config.toml
n_layer = 10
d_model = 256
n_head = 2
n_kv_head = 1
head_dim = 64
d_mlp = 704
vocab_size = 5395
activation = "swiglu"
norm = "rmsnorm"
norm_place = "pre"
norm_eps = 1e-06
positions = "rope"
rope_base = 2410.0
rope_fraction = 1.0
qk_norm = true
attn_scale = 0.125
bias = "none"
tie_embeddings = false
parallel_block = false
init = "normal"
init_std_qkv = 0.0308
init_std_o = 0.00688
init_std_up = 0.0308
init_std_down = 0.00688
optimizer = "muon_variant"
lr = 0.00318
lr_mult_down = 3.0
beta1 = 0.9
lr_head = 0.00864
grad_clip = 0.5
warmup_steps = 128
schedule = "wsd"
decay_fraction = 0.577
decay_shape = "pow"
final_lr_fraction = 0.1
batch_tokens = 65536
seq_len = 512
doc_mask = true
z_loss = 1e-05
train_tokens = 456500000
steps = 6966
dataset = "wikipedia_en"
MLP neurons of a small language model. Each row is named by its layer, matrix (gate and up: input weights; down: output weights) and neuron, and shows model dimensions 16-143. Each number is 128 + 32 x the weight over its row's rms, rounded and kept within 0 to 255. Numbers have three digits each. A neuron's up and down rows have the sign that makes its largest values positive.
Before each neuron's rows, "fires after" lists the tokens most often just before its 100 highest values on Wikipedia text that the model never trained on.

fires after: " the", " his", "'s", " Christ", " their", " a"
L2.gate153:070134150149145123169112147154148083120104177153135151142158167127157119164091100126163107140184152161092128167111150162113083154120137124133204185148125080155100202147102153115086179154152106097111121139053184127096170178136188159099102105112130152157209144137111126150170114121166125151143143062128095142133120138119210112092119155128120172142089094097148152157192160067104123160181
L2.up153:161171156065155138115118111127075157120085119075098055140086091143149166104074124140173142111128097175112137107133091135100192105172132098169143081151192117107112156080163168136184098159110162089093163149126192142169077104097106126127074151095068172109103129172031170144148127214123108161114154164109146101172131146102162136140101222116113109139109125106141166090160159124126063165090
L2.down153:099110145166074035138180122107137106118147118200157109078129142109109154087145098079094116142095094195135138158102206108197134135130133044097164191162132202110159141181121106116118134132158096159102110124121099090121127125129167130093067078119174125100165145122130080148060141159098110083109115113141119172111089096156165187115121181100136119130151073161109142143163145092141168095125

fires after: " p", " comp", " P", " t", " dep", " var"
L2.gate510:101121117154073094106126088048144079124145153118166106173082156125079181128148123118105148178135150105114108154157165143148185108182132129099105141164127059123148162081099129120139080145111100151180123128094105117125157135170185166115089071112139085113072160168153128114117085066137137087096088053127152195162092125137183101110123105175130139137128212065142072179104127169110134114158
L2.up510:108147146090100125144108161090169096179147107126147124126107094163145137078082170131098135166065133122137098098132155067171118100159077082077101151115131169124086167110108117171121127131101148106147152115143135105132143133167175061080129101179159172104122090138080132133001099124130127114118124093131110173186143165106153174081111093129156146132128154144097119157165160169143085114112
L2.down510:077102112130112130127118138087112149148127088106094135064124131151150134184193145121100150118121118125076095145162093118087135151178129141125108098113141189111134122117172228148191114146184099139133149131097150044151163164184112104134159100130081102102119185123114123130129111204231122128165129108135112115154121122080153107136150131136094098144111132149048161117107179155115145129132

fires after: "\n", " S", " sc", " t"
L2.gate251:096069102150164149171130109120140074085125181124096141135083170168134135138123076147122173145084112130139116118115121093164125091135184107132176163036155165029120130066103175092117141118086147135124145085120095128061124111108116141121112159102125120105110107106089117110146168095104158130163112144113128129075161137099124155119143201179092154155105152061159163100160121094128100111174
L2.up251:150086154140146101109097107064147171153136143095140064123111113161159189097137158137134183205189093159117147117213127165162096141124107121188145210134151141164100114130140072103147109127130114110134139126136152132156084115150129117128109129173144075139193139165131083134108117173089107160137132136181099167142115148116122088144064136140088131111143081171130118168137138150104126125107
L2.down251:142167171139146123122170133086084118126173081135150150084137060124128133088140126180116148120167160155102106143112136153153151129166080170138087139150127091158165115125198110132124062141133132130100107089134117128135113143136143085121146125087143115172085143102104155121128134099164130084108114101170118072151172144167099125128111145038174172135090139165141111195061145099108158114129

fires after: " F", " ob", " /", " |", "F"
L2.gate659:090156130105195107116175128124156118169158129114055166098129124108164118107165164169136148101117094073138107127143173154108112167111130137084113139182140104151103121127159139118170124108139127143087088057076098133100106078123135081103105120184127147111113084177143119153189174110139169132210061146146137067150136113142086127181133116166144166089145203125141088137120141151161141127109
L2.up659:093142140100100149092150127112112112169106114041061093128118137173122140095033082141121166077127162089114184141149137046182149159109108123144114170149100106078116112148146111130102042155111146103110090063106120057208123124084135124150161090181093155086079139151172109110139160124109142070114133123145128120129143173132124155061149092130140187145148179108090070100198064125163149124121
L2.down659:131096132069080096125111137144098111143114150103163140080168142113101148115102171189138129097120116109116086150155186087092111192118105149154144140153175127102150102171171075110118198129111158090132118092038111140163094087180114136093110154109110095146147190127101111144122109169070094081133090135114079137132116135155135154135105132177138144072134114080146095152160147190103028163084

fires after: "\n", "-", "levation", " v", "W"
L5.gate692:109115070145096171128161125181135132137149129087116141093174107150129156135092156121093109085186080110092184174150152166176064135118188073109152135107094116082134065135092086097164125189147146136120185118141105135160080134102154180143126094148092145122131120109176129171172046099106112166154127148163156140108135134168132146118135119147144111176189163125126139104191110126130101179163
L5.up692:172124133065087190070104168121098129090127086155142098099127086177134123139141104103159141142099134176123129077145101139121120125128174070143129091146115136117124151154113089218151134107121141154097124134139023213092114121046116114130164103229159121158134175199191124178051144082155141114083119174175094126125129125132122131103076137151098110115125119118113151167105109114132152119151
L5.down692:109141122130147154167117111130104098180153134136140169096142141154169115179139143111164142118143141131151158134158140116179084053080156160142129179120148142083033138160061094103091138178166108098084144078089082133062093123116124149145158139173134090135151104134187099093144150159147129153143125201121181141137118130135135148129126101196125134093147103189142084135103140085133133093165

fires after: " the", "–", "-", " pr", "==="
L5.gate336:195140196107154115187087117078147060111148119134170076137094069096162037117157120147144134148081132117102057119112150100132129117141131142136126146176110170187129119098085136152137167116130146143078150087140187110153133076148154096126078145146145106060129141136154147151109112138169117145103108123169093100145139105142160097153094153108094146134161134123135062116111101120116143131150
L5.up336:124177102132182116181124145118139086124124065108097096142083100156197111126083120136105124157163150116177121100093090078095172125101084138172031070110110107081170135131112115085134114084138192082126129127122124087140077108174112153118158164129108141132106115129171099185119130139074148119071128120125159110123113140146123131119158115107078108119131094070164140079106105168110146108137
L5.down336:097142102183144076172103135108109040081114084101132123097158100103166108111139120130161112177128183156147080120134119142154129172116097119150079111089133122072159152138135161084178137124176144124128143159122156098100110137161182130115131101112163121115095118129088097192097074101052123129115079162123117111203113142118146071142118194108125122081082084051109093080094109092088096128142

fires after: " al", " Al", "Al", " H"
L4.gate531:109106174186115109115137141151096105101121123177113144131128145205131148111107086124150073106142106079174112143137157150095139156156121122141096143074159092097197146125098152131115178076082078088105148163097130103077110099142155117176137181101147143071146071085123097166084125063127155098111103141125184112174157157158171106152091140129141110112180158120075091158091168100078095187092
L4.up531:109167152120091114106148097130157201105152158171096120136148166165109171145111100084152103119144129145141129151193148130115071103145089107100125163183185115137162111092190069125087109128180093138176194127097166161146074150146158057190118117093042140098154148082127078151130159121187168079078141140107125111179110141130128153218079131169101123119078172145059117166133138112147109157150
L4.down531:187064114089143146146135140109148129159192114093144152106061138097162088129207151126098154044102159122138184096126136104098082124135127119166165072125082148152110105144149130193169163197099126199132127163117069161180118081103090218183122134098172179101119148149098189137123066143172102152118117101125117172094120125174137112076074117089101127161120111115148101136147129217166107121154

fires after: " m", " M", "M", " dis"
L2.gate593:216123125087130087123106185162174141099126124153136055110137054140196138148101178204144127118092092120158132086119191095112117095137118104145141155172127146140077062113114135135141062133097063162125116184124080110151118134131120124165097138126077165131151135170068144099136172153078156141133148162100062058150172096114141040107160192146168157142141089142168111138127088139144160142115
L2.up593:172110138119112121190148103112147100130142122110125132134153126110119058117172097136163112143096110099140096137126098098132173108109133209141144044091092101092076092123154101142152179173120145111113193229087135120068118160085144133102105106189129128108072153093117129129173168123070100099120110133140118118094087138155088172194168085151084086120125127155139158148144124159123119116104
L2.down593:123126152103166173128181155125165087085093123110135088197109098159215113171123058158111172134111150104174123147128143116121124153192102168155179042090084095150112088148160077153127082136141089136147148145175139095084083154074111113117157078161170136124103150152142155172102164147044127109097121119179064157133109154141084144157148092219097134164154119122176136105161127140113164168182

fires after: " was", " is", " were", " took", " take"
L2.gate469:114130155114143101137175161129135151116139142108149160162111185119094147038092145113149128132157138094174112150151156102095138067100154151131148124095100161166102082049128109105133168151122143174102140170153105163155117105145140140113095163150070144175158135093112167092187144152085137109132116153151123125165153115104095169153078133093077149110059083156095113081126198099156083130160
L2.up469:146135175111127121145144190142139151149121132117170166125138077088169096100123149156118086095088114180163128149101138118132092163102140158166105141156131128081105102165104097124115090162173122075146119153149165145144132138152150129074132140109156177137092142142130147120168119135082103086102144092195156059106087084102124092085152093135122113111157155127144172094081174203107135174097
L2.down469:082123049140100093091107164142125110097114164103161154150158151110080127089070153108122087192089121183070094167169140118165171142130132100137142129134158130116135118140134115128148158082145154128104124162115138062155152105132109121096185126184141173121155106136112114164143101152087154101158144105130105091175128102148130122194172115138091128151148142122106116061089157120166126179089

fires after: " E", " M", "E", " W", " P"
L2.gate225:146106174126146103111193137119171133131096110184157168111139169122151167186097157171142157146128147138048093088097147076110097118114133149153125143107091107115152135173071101136130130109122161194094185170079103154162171148165108090156106185146180122117124136106068140190183140202182160151163081134092155074164171138091103140122147140102142143126078068079150151118178083156123121212101
L2.up225:122076070106165132227112091072123133132103173110111153147117149140119159184089157185152145040167138069063115154124113147118127116155129080092063095165139160074171110148133125109154109106127138165167169105133097164114051120177132109136098094104153094124129109170132144151132131129128106101097121144139145107169124160105166135195120138118129073087125131135183091119114143176073167130070
L2.down225:126125159104079108158148066139144109136173108115118123135120151164162070146107088097163205152173135095078137192117105123165138123176041133128119123116143147135162145185076146093146081078159196137140155124130129117105125186175115101088044129092144182145086160131065130154104166135137113130095107151130124076151217170130144143178171125127155052106084147127151141118152216101121120118160

fires after: " United", ",", "ra", " Den", "g"
L2.gate104:133189134214186107134092156153189091143154145136130146094115177074072101102108101120123113175170088107111171152094119131095117076105190121158115125108146113136150217148088118109108180108148122053116156155111121179233150131110070079087153156095168105131131140137174132103121140081120137123115087104094128143134136131181153175106137089119125158163109158146138130126172143097097129138084
L2.up104:152127151120125145128118152120149104108181124152122204099144166109101159159127127136126096108118125078135163138097168090087132141137160140177089139165118068112170146103158126134112211124119077107180139185087136150126085143147161090066114137094127133093090061170181127180152129084129151062102116112129156144199148097093131148135099115127188092069138148176171138174165170128108118170145
L2.down104:142189111197164098134071159158184145160174139133196121080085157068101159094098152109139110159131118104104122141149125142106052160128148161118095096058174098148134138140134094127110188079090142115123154119087159192148109096125106145108165137096079134130180145103149134146113103112046162155123115085162147129139122138161125146141154120116093090152150109119170069132156129094080103150159

fires after: "\n", "===", "4", "ts"
L5.gate322:070159140161102205095156135115092150101119121108120075110120155143208131133199064111112090072120102099095114131145172125123098115136146064109120113184056119152171153125117138130118136139090134097104156125134105146116117163115226099102129122149131118082132197091124099183115154182127079211129114139146174083146067123123107109090112132115108124147159167137098071123137082125122162174137
L5.up322:083107168106115095115158130043152055144143125117122126165151117097076122136109122156112155130096135112175155156109105120126119145109135151160152199124175094124108122120087135139153133127121066145077180123151174180127106106092118155206090130113140165134133100110134172177167100185072133097147095084137096133133105144113135197174089134179138145079147132123068130076105066093114146103127
L5.down322:107129135161135109175100105088102177157101094128101152110197139104140101091174114150111118114116196151118125146136137029176114127085175161166138128176106207126150186122102076180153137128172119170135085103113083107151063141131155154122100112141156162090196138129180140097155160118095106133161148137102109157144151103137035138151124102174104122082092168096156139122142107179250130092109

fires after: "\n", "==", " att", " ("
L2.gate457:084119134117121114112135215125170111113129145108127089148068147097133152092077079141126129144151116174131106187090159167170149091110149094163164162157141116100174093142161120102155100133090146145056162151135113177173124094162149121161171134123173078148117157091164101171167148144135163123125118097117161059150140161110117149114130116118122105113134132136110140165136097191143180071088
L2.up457:149116119143152091104160101143154169136123145183126187123060126200087118112179107147089146133115054175107146154153121100127151128142167121155141137159107093145128124090164171145139149163180118084111128171124171111067180188066165121161132117136132094085119109095141194162151141175131093060106104164138096166115098194156077129165112092126115139085100085112122087078136143177124111112084
L2.down457:063136083045119127119203119135115142076137112172171157142114088138104158095121132134115132134099029153095128098147166121140138102120158131151109100118201057144111143144145133124114160137172160125073123133162163123120134139069161102121206103137121098137117093110120200134132094138127151109066152141104134120100135141125128138084121135173168190067072112159145107150115093087149178074138

fires after: "\n", " Pit"
L2.gate6:113162178141098068076125146126181187158157171132125134141135160131072186163143132130153132142204064191165149149133124098121095082107109089134149130111139170140160113117102110112096124142148177111149145151144114149167149117159147129075128150170108097152137113144083161078157137067116093124123163073129137145185154187171103136143159149139109119127084119092078114075165189132088145073088
L2.up6:135119168157100147154132155082141111138110102074086163136143178114151222151165136130149202155147120118126148157112158091107116119074148154121163148161084143185109161098076091124131141144108121117137137108109110172112130140117134135109159117177094146119146166154147183124115123108151111135146141123102149170146142160230130162134138165116121136095163171101099041105140131170143113121099
L2.down6:109180067127118104119149108094074134086223124134206129102131104110152111162135169098053092090199107166134136158147104113131106106138095079090139126137147097053094079109151122084169085128081144132141135136146151139117171132087083133140119138100137139160106128136121117173179158140109140140130164138145112105161114129106151121129158092144138090066104121170086134185112128110188167085153

fires after: "\n", "L", " N", " L"
L4.gate297:083132143115114188165181139144108114126128092135100123127181102159161146176174154109080119137096142170120133126158142125148155087084113144180165136081132139154137125105124155135090075102098146145103140112131151096149165169173123101106162145092127119082110093137112136151057114129211116077060108095117116137132082168153189109173165079097127076097148116177135163190145152090087085071129
L4.up297:142093128178133140102094093164096151134086163151136137122127117153124162166130120098150104146182113135135097099161093142130098156135083106139083143099165117110117083139135122072119076167146136100099119133067114132135088128135159061150069112148140122135189114123154198207148188130140096096139107124114115101132152074163138142196197102156145140174118120155058112096091196085128123130125
L4.down297:141142144112116201185104109155091091110133094212171137114160148117101147114117133088173114091162130107137082093194178202142090092166129178099110155109154140105108107077156041111119149115123120127096143087113141172131091143171141155138103120103099139174148160116137131105122169130115156139128133144100092124154150134152155128083113081113106088187024137118137129117111127123099111173207

fires after: " the", " E", " The", "E", " M", " m"
L2.gate319:155132131145066145175165102080141078105124128128114109137147120183133118101184088129186148072092117133065182160180158133115114087137160161134122160099116188143134157123159168114130104123118155142152094112144071180149118122168068155182177094123152122047142118182096101136134127169096120079144126150086117073145155095112107104131100096175130154157092146133134112113109098120144101167135
L2.up319:090092178136108099161084138169118140142114130092105094100119111133129114128128169131120144107135086122125162116111112121142084139100168179163180163102093150135060150152127164141081057155072134166213115110138159123174125110057120143091103152147121095128117098169121125128178175175076125154133125175045209111101171108135116105130117112135137135149118102140116022150112078109111162130044
L2.down319:185130135170096130115138120119185120168120143124151116122104128107145072104102118144136147117136162139122141176114174101125078098153164108108151186110209143136186089084175064150135200155120138104158106119136121126100142110123128121091130044124101144112131096101118155207193147157104149142132136143088143141059092129093168114115151190148110080052118173143113173146089138142130153107116

fires after: "."
L5.gate332:106097172158145141177118120147097112186105120141138124113197144158092157144142169081156174128085175080173149138102156105166101045134149161116151063058091085082104145176078151183106141115103093111113167154138133131041166123093122122162168121159137043111125082117146055168098088141140125091091167143171163095119079128098137117101138115148104098109155080131095121114112093097100085164176
L5.up332:098150120070129109128119166139153141071136103101146092125083043164100107154162150137133109081117084159126119164113119156139111092146151133162131123132158158078195132091093107125117119111144105153032156153085133062129130161098080177076102169172133088115120067161136175123110150098119084074170096125145131147137122152061050126168126140167105132114164080141157187068175115153167069144150
L5.down332:120126146166140138118137083138134163189178170123090135071162122130105130122144177092124159122117121120108125147104176116180058097158132116128130130131128132142137162196154142152162138170103120171072147118121070175092126153147142126091172094169181081161062125097186143197148070138117142127139122161148110113137064118140184150127171108157117098094125106205074037077095090090152095116079

fires after: " a", " A", " No", " C", "ucle", " the"
L4.gate678:166112132124149051126117110095096082185130161092098117135151172128096128107186133169113090095086089140166064157165079176136125103124102078143101106148129157085156141146150079144106156054119145134107112133154175130121146091124131084131120159149143077096152075099187108095096123138186177128076156191148152120115166111115075112108175110186123117152068095116067150082139178121136142105148
L4.up678:106101107142141062144098110130124112127088144089122097137197117159116106111130202193129148194148073100188118121169114150064129237191149107070179141100120137135153103158191116111079121135177103158135134154144108181106141155054141141117151174158169105101133146170124130171077158095188149177080191113139130163181177138116156110109092146171151163156146110125163122129064128138136128208105
L4.down678:150128030101147129163136141101149093115136188166102160088128171131120082123145111136102192110105100188134115101142110140144114141194151143095136060153057116164177148155142157135098077105142101160126149123143119147177160146136154124056114155130150141126146143144090069170139208156146179144145157113203136118137105129094197131095139092137149092186116174151100139160174089116148189128135

fires after: " L", " B", "E", " Bell", " E"
L2.gate584:062137083124128122163108127098098125133138123190147174139144141098160125160077165165110083116134115123160118137115099071115083176047153053099128110079151134129109139136094118145166122183109164104185111153134138070127091140073119143106174175126122140102096126124082122201147201144123081103153108192185176119118125171133071158082137195091134112176044100143124141129093140162100190132160
L2.up584:134126161179101191123180174140148118137179068099151118127128117113157205143107203130174048172117079164136123136125173118155101126111107142189126122118141168115115110103112127165148123125119114132099174116128152164134139191149024169103098164137122153151121083090153073140098191128187117000079103178151105121132158155143074123110130144119130101157109157054139100047093086138151142129118
L2.down584:094110127118097104160149099151177142154129136106083156105096151138155071115131088204074156090130171035108106131120098140126126093090082151121158089148118118164113097167124078153112145132145163136156086125099140157143099128115173098113133106078122183184127151159107179155156069119190101159146113167103060144121078111126122092146115196100157114179136115111075129103116143179166121157159

fires after: " the", "The", " The"
L2.gate206:077086115098088201113141101144113140162132174144126092096089139140133139113113097089120137091125169103170132137110132167072086139146140173161088049155135119083134149076126085142161184155153118122133139141149091140147123134078161155102094166109154179149195109132125084135076154170158054154137130093111156083071234111121120184134098114169131112121148125178147122073128159099172147157106
L2.up206:115060097110152196113113085112101145156105113122075137099068109122130062075171086103100149161176207105175079120112084117147154159135136232150067071187129076106156136077104133154166147128118114131146155088143116144151101122085136150141098185071139132106157141136141097138139148130130091141120141120129100145114181124112145099148146094128130074073203195142133120165131132151198183125158
L2.down206:075070137169133180147123066148089141112109155132100116123082100080104054110119052112130202139109125079140108090184132163110153176152132137128095111148149110122132111075098112165163198139090116142112159113148126137140169114103139122116133175110149162108177163183138116155138084116070182109099141095177097102073188106097129103156100106133163070103156178195158123105116177134073167139160

fires after: "==", " ==", " that", " This"
L5.gate77:124116125141157114133095170139110138146102109138147121182095111166181100086188169135139155131122106149109164148099128142124173140067056148137090147136137064063104142151120109120166085128124150094177158138152114155093093118183129181147147098132132119130190113138165105128117089135176172104134124133115117167071203093165147164061164082115101165054096059156096086076140102122151159124166
L5.up77:087117096130111142137128112122106154111117155237071198125117134131154141148084167079142126134145141141154181085140152126138093141129090136077175086176131127092149059173147081134106146115093103083127108124115137094131110148135126088168070168131159181186120160175154136104064133132147147175144140138153085139160144083080146140105162136188142122146119095167076087171182115161132138184068
L5.down77:052088170093135134106162154126104114123098140123170142076181173152062134160165160142137122113139140139137072135104125105144151159139158094133117149094131157149134138099149153131082126088075145134092125112096112120128139149091134173148189142127146131094215188101148129122144106111065102095190135142160148039118110101153100112142075140116161076150106137115124162181150146108144116135176

fires after: " D", "D", "M", "d", "|", " |"
L4.gate133:087165121128146148122094148092255153183188135159156127055120097129118150171127055091151109089146161143094144123165115136191142130156133148120078145142152135088096095122155121082127197108176087073136129104115136100119093112114145101125157147113164157117145137103084104112125178132085123174120139163102130116164122122120162181168171095190079133113189163120109164097118132121179053127119
L4.up133:183135109102094085137110135159120103104115063136112150145180141094096109114169161145127125163107140153138068163133092151171141117184070159097128129145117144174141157090161136143145092107147102185072132157132078072141154163143153055183124090223097174112066121147128146144122117081119016085116196131177135176111148128115124103161100106148130134106136152083162074095143138130113149108115
L4.down133:123151109110118172152156126128171187097128163144189122058081127207091133162135115126109120132137129117090171089166111126190124146162145120133092121163133158156120139148148108104056184199120153150146149121109174163154140081174161165181091118160155131118164170080100166163173112138129133122092116108098128077168081126195140194176110097127130125166143105146107142169137132072176150113142

fires after: "-", " th", "'", "art", "d", " D"
L2.gate624:167114133154106093136122142141180073101095143160148132116151090179160161083098189075132153129115161115146108088119079140106135131157115031109166137110118063152128119125121184104077147147138095134057139146118128146138097153165140041115130065105148140157180102105081147116137146180145088191134137081121093174167094118067089140139131133081139108100137175168113130141136135133128143139090
L2.up624:183145172140124086150146136150138128140099139126159110100114072087154140113140141141172145096156115066121197086130113138131068089190084140154151121100162173064103123119127129128091114126117122136114142153180116110126101096155161074131101144077112157113171188148108146131128145133130128220154191151155081122087093158203076069114056162087128189135108134160118114105151118089179120114120
L2.down624:095107177109147085081125212175151162111129140089090114095083132131103088106094180183129111149126158115074158150146110111065160082073172096102155144164163124136121128089132136127162172175098130123137146137101129140154150102122169131122168134116104091068134119133112126143141141072096131159096129130085117107112126081156125180181142161122129113076081101100172147164120105041133149119123

fires after: " U", "U", "-", "V", "F", "R"
L2.gate395:086089121080100098118179193154086158115134072127127116117120062096129150113120119141090139090147145094067137144098086112105068122127115091149136149127125032127150143119147149104145067130073179152102130160134117099189142048136149130118136131105142105156118081116118123074111147128141127096140197151128157148171121128151167102138067127170106077172102165093158137172145086082134096105129
L2.up395:159151133101151139097124193140148130112143101097152147102105077101145130141134170096099122159201150068143129126108143176086120095128178146140183134156183085171139131130121109141132079145089092081080080129170133072185169145115137131117124141114081112157122145112125106166057095161220163167157127148102075155126177089163190084169122159097102097122135154113083111127146116092125087136172
L2.down395:125155124138146108152120155160129187091095137147123131042137126148106154099180167058131088171209095093155120100160149152115134182067175156126148081176178151097136093116163068120113113110117084103171050127139146135128138138129129106118107181199066091135139157163108095138070114194163179109077081102138039131132138169152193144180153147130108109147182093158069098132151118135088113124197

fires after: "\n", "-", "W", "|---|---|---|---", " f", "B"
L4.gate596:176137131086142167084126204098151144112154121097113169136139047176128164154175173092135180187109167122172063165114135156111133128109125144180146094140137148099130137112211097116103119103143086139053100125134137153200144146172136140153154107172114059121103101109135110104137121125123144073082163088133133101052132095091074154139186168123123149117121175106153095115102118084220105142153
L4.up596:097086146112128137180101159118194164160128101177159135156185053079124098106200056058157093110163094108101149105117186134154142080139141107151147138195124120047120102120111176115187092163110116116066121150182148118140143097145123139133136153153112154144109110142133168179120131152124138088098111148168145076106116179114154143125182138129156089126114144107108184078154107138150133077147
L4.down596:120112155124126182107138111095074132099132162132094062075105171115113132124119153146190119136140114124051089183119113147103127122135144157165089220194128121136118123144074124166116078153111124065109091148103154131121121117076115093122165090088094099206114162131084113096236163071086161102138127127151158151147193179165103135158101094128125132129183132175111143185117125130127131098133

fires after: " Al", " al", "Al", " self"
L4.gate520:140142134168073135103131097109137096183168150134078136193116150171089131138113114122081118148158094119102143121167134169133150189172142190113154104167104149143019103127170156115074135185130133110151115137085134091167106119101078176099100121073160131176142117092110117085071160114134083155117164129153181147125175119108142126110171134149132125100113117112112121102117131064112103155129
L4.up520:131066153064021205166139166111092130075104151210186116203119167152117163137138108138101116137137137118177104110152123179151133123160151115142109084156137101154157158095119044095139126099091120092198109127087124071126107143132150130099043143149184119123087156149121159112131147118136114154166144114162216103137093116150165158151162184089206083093144126195054200140167148089094116186153
L4.down520:172086141139063105127116118094113085124090130112155116218129182173153128132078162131110072100137156183124068153160093120162077105058120156125142158121101070163110143187132109164133171124127136140105073144085150089125112090108090114103127163137160116135112104132098133146200186177184077072105110133132111117098145138186147096091089105114107150135143106101183076165152122082181146148129

fires after: "\n", "resp", " comb"
L5.gate431:150136092099147083172142123145124126090121096176159152113118185167134137130101111191051120168099135128130078170149130138109133060105104103142180049121145085128069134114134115135213104146158152091157094093107166181116087122100082168114170140138128100105123110132108148151122194148136151126110113146087130194126141111090166107111111108114095066095096131094120072147171155119165146108150
L5.up431:156126096110147154125141168148142056135118113088062149186125128161201097139129158198135150157161120125186119137132093135121167190166149139115122141206170094126146148148090122144137129135141074139159124149094089095138117139130076133167108086149140103123139121116167105147148158079096052146074100082058130113119158130116147123140146044102136088151141072086149185168119150141135165107103
L5.down431:111128168081112146064112105175047115138141161096104119088059172092165157108142169133106124074143128144150147093116187112125166100147102122084112202102157129111149058129140147156076110136077142128139161158098094113116123197142137143099107106099108121136098153111105121144126120123152112099167076121106093138129133088089137122127138099122070122184171151087129191136124187140120168152084

fires after: "\n", " ", " elected", " Sen"
L4.gate273:101084124126184155138176168158168051128182117129130174117152126134113148148172106111165129114139118155142129139169080124157087082127061110092126113177126102110131156108088124095179177119171131141100100095160075127165088109148150158103105098109146148121143160154149177171129096173122157132036134080160180118141146093206135104104150131124127122140122121145083168174086199125096170154142
L4.up273:120172223125170131142136158146105109106115143154136132115103184132137155092114089176120146109156118148086077114152100090060110153154142162153178106174104068124138111139089134157141173156106138168092100106149113161125122149030153115173116102140109105108132108122152141149081147177153091126172114117107126192171070107151164123146115114078148116138129116105128153135147179079121105124117
L4.down273:076157145130127144167130117129123112172171148163114134096140149101118140139103160164118209126118098173185140142149128121091050143102112115143158157188140151098122112119142153172166094089118105125107162080125088117118134130152130090134119099159151160134172170163168188135115172198112155173108158099107105141112141172115165140088147149147121158151134132172116096169175142153114160177205

fires after: " N", " n", " S", " M", "M"
L4.gate681:140111079175096084112120117142073099108108194106087139137108136078114140107120133139146124174142129137127141084138091124199166134106133072132125115133090187049128149145095086110136100102134132122097120114149083096099069154129118083153112145090128092113117179149086125108166151139147155120113177122182100132109143113082101163159108118135164108172139098129140123117120140200147135053077
L4.up681:134158153109164136086151159103175133144173104112137104154069109110115198120089092163097117074064129102179127096120119158123160129112127094120172132122114155130161145176082146109183128119147148096098081131132128177127159132139201142175133176136184136116048071127168138157106117140109110126127210142098114117144111103139067139113123088112131123118195145138090096136158158121147115113096
L4.down681:174101114157145105183128103116137063156069101091158153083085106195140101148108161134077126105129138158110108106151099127117124110137186110147136112124101114149127182159117112114075140092150156115097096089121126043089130152118113116179224158142125115152119117170092156118144117177168109090157172102107118087065122115117109105197119094183154142149150125140186152120158102116124162102077

fires after: "\n", " career", "ography", " dr", " prot", "s"
L2.gate391:128102188155127166119065123134138139097146111089152133137122127105150121176156106118207137135084173156132174174144175139151062120161163161099123099104082098115116147148102074160097081130114151149187152146149137151099115132105085139107091135125117152136045130135134093123173119167129071128162182035189078121099123168176090189097098156136149087122087209108093168110103124126100148118073
L2.up391:167089150152116113095117125090146138140133090096169106176156133083120144170054184123110155157118145133129171117049194151132105191190065135094125121133113090108084146101134140091045207057120085086101150130137101173154139175095117160185124111087117120139141120135084125136127087126126149171138167128094175136115069127175095116162121143099152113122150109085092119139124122088133131091106
L2.down391:089143159107165169085112137146088146133146119096129144185137068083112154135086178121176105097198104126142102099096114094128144174152076148216156112111136185113170096131136146111111139117142132113108122127140094151089134086110134107143137141044089146151124171182084135159122107126159129169134141092112155158110067187120183107141112070126135104110125126107094100182111161151119076077096

fires after: " K", "″", "°", "′", " prop", " JP"
L2.gate132:110061098133096152108126145085216081125126120116135123108106108130143144088105148142130179070072144128105134138144127107145120120113083126105125141155114117107104164123159122098135123092111203194130130184136087161125067136144111193091105086149114200155121159061113193117155111115114154225120163154136131188134111144130164070145122098150098197150113044133112138140125069050127095140142
L2.up132:079128122189154182135130139125179113082121081099150143095078069142161154098143148133138154150090145113132092109099177157124093136163144091099118115131214128113123152121061174175107112145078169151142142163121125120154176131156172105111188119163098141163182165090109133130085096128125128168122068097096092178126096111055116109140136152123140141092101116104110134149152103121194110146146
L2.down132:121134092141175079172099120201141170119102121114149134065118126120191141131143137140106131157154075137098127071107135142141106144119110194149141111134016112220088080173003092075115142128121075106151119130141121069109129141111091163144117146122137128094111126156122139129135110150092105161121112157117093093100122143138131150121130157110125145152095205229135115128177192138130165124201

fires after: " the", "|", "resp", " 19", "|---|---|---|---"
L4.gate33:115184170146147150116117096157175131079122079117166132165117149136128135079155089166127163113135105177109128166088143198110156132131084119169119114139113112147116096125116181109148112133062225126151131168153103202160151125116132149131101129157132139108064167190120153146082163136170185181102162140081114139108189153159165106151121059110056120114100159119129101129146132154209127118152
L4.up33:138143157170141103155154112129165062109060123104099153117115107127127147097123168115134080163132077191126145120111104169135150093115173130097139136152121105209127173121120167178126129135127171170148140109059137184182047095138129159140087125138142225104115127117111146153109132154111092159149135080109142155106065170163202100100136104135131124181091149118227078155109169112187125137143
L4.down33:075088178141156068116155087113148163178135181157108123088115120038110128140141155205176149131146107205128150135098160109138168103119153133149168128106121138169084156134061112113118069173116120112118114114102115105145070130047128110199027110097148128090140136129080134128133124144148184141152139131136189135140127173105211115062085113085091070164116079133085089124183135099133109113164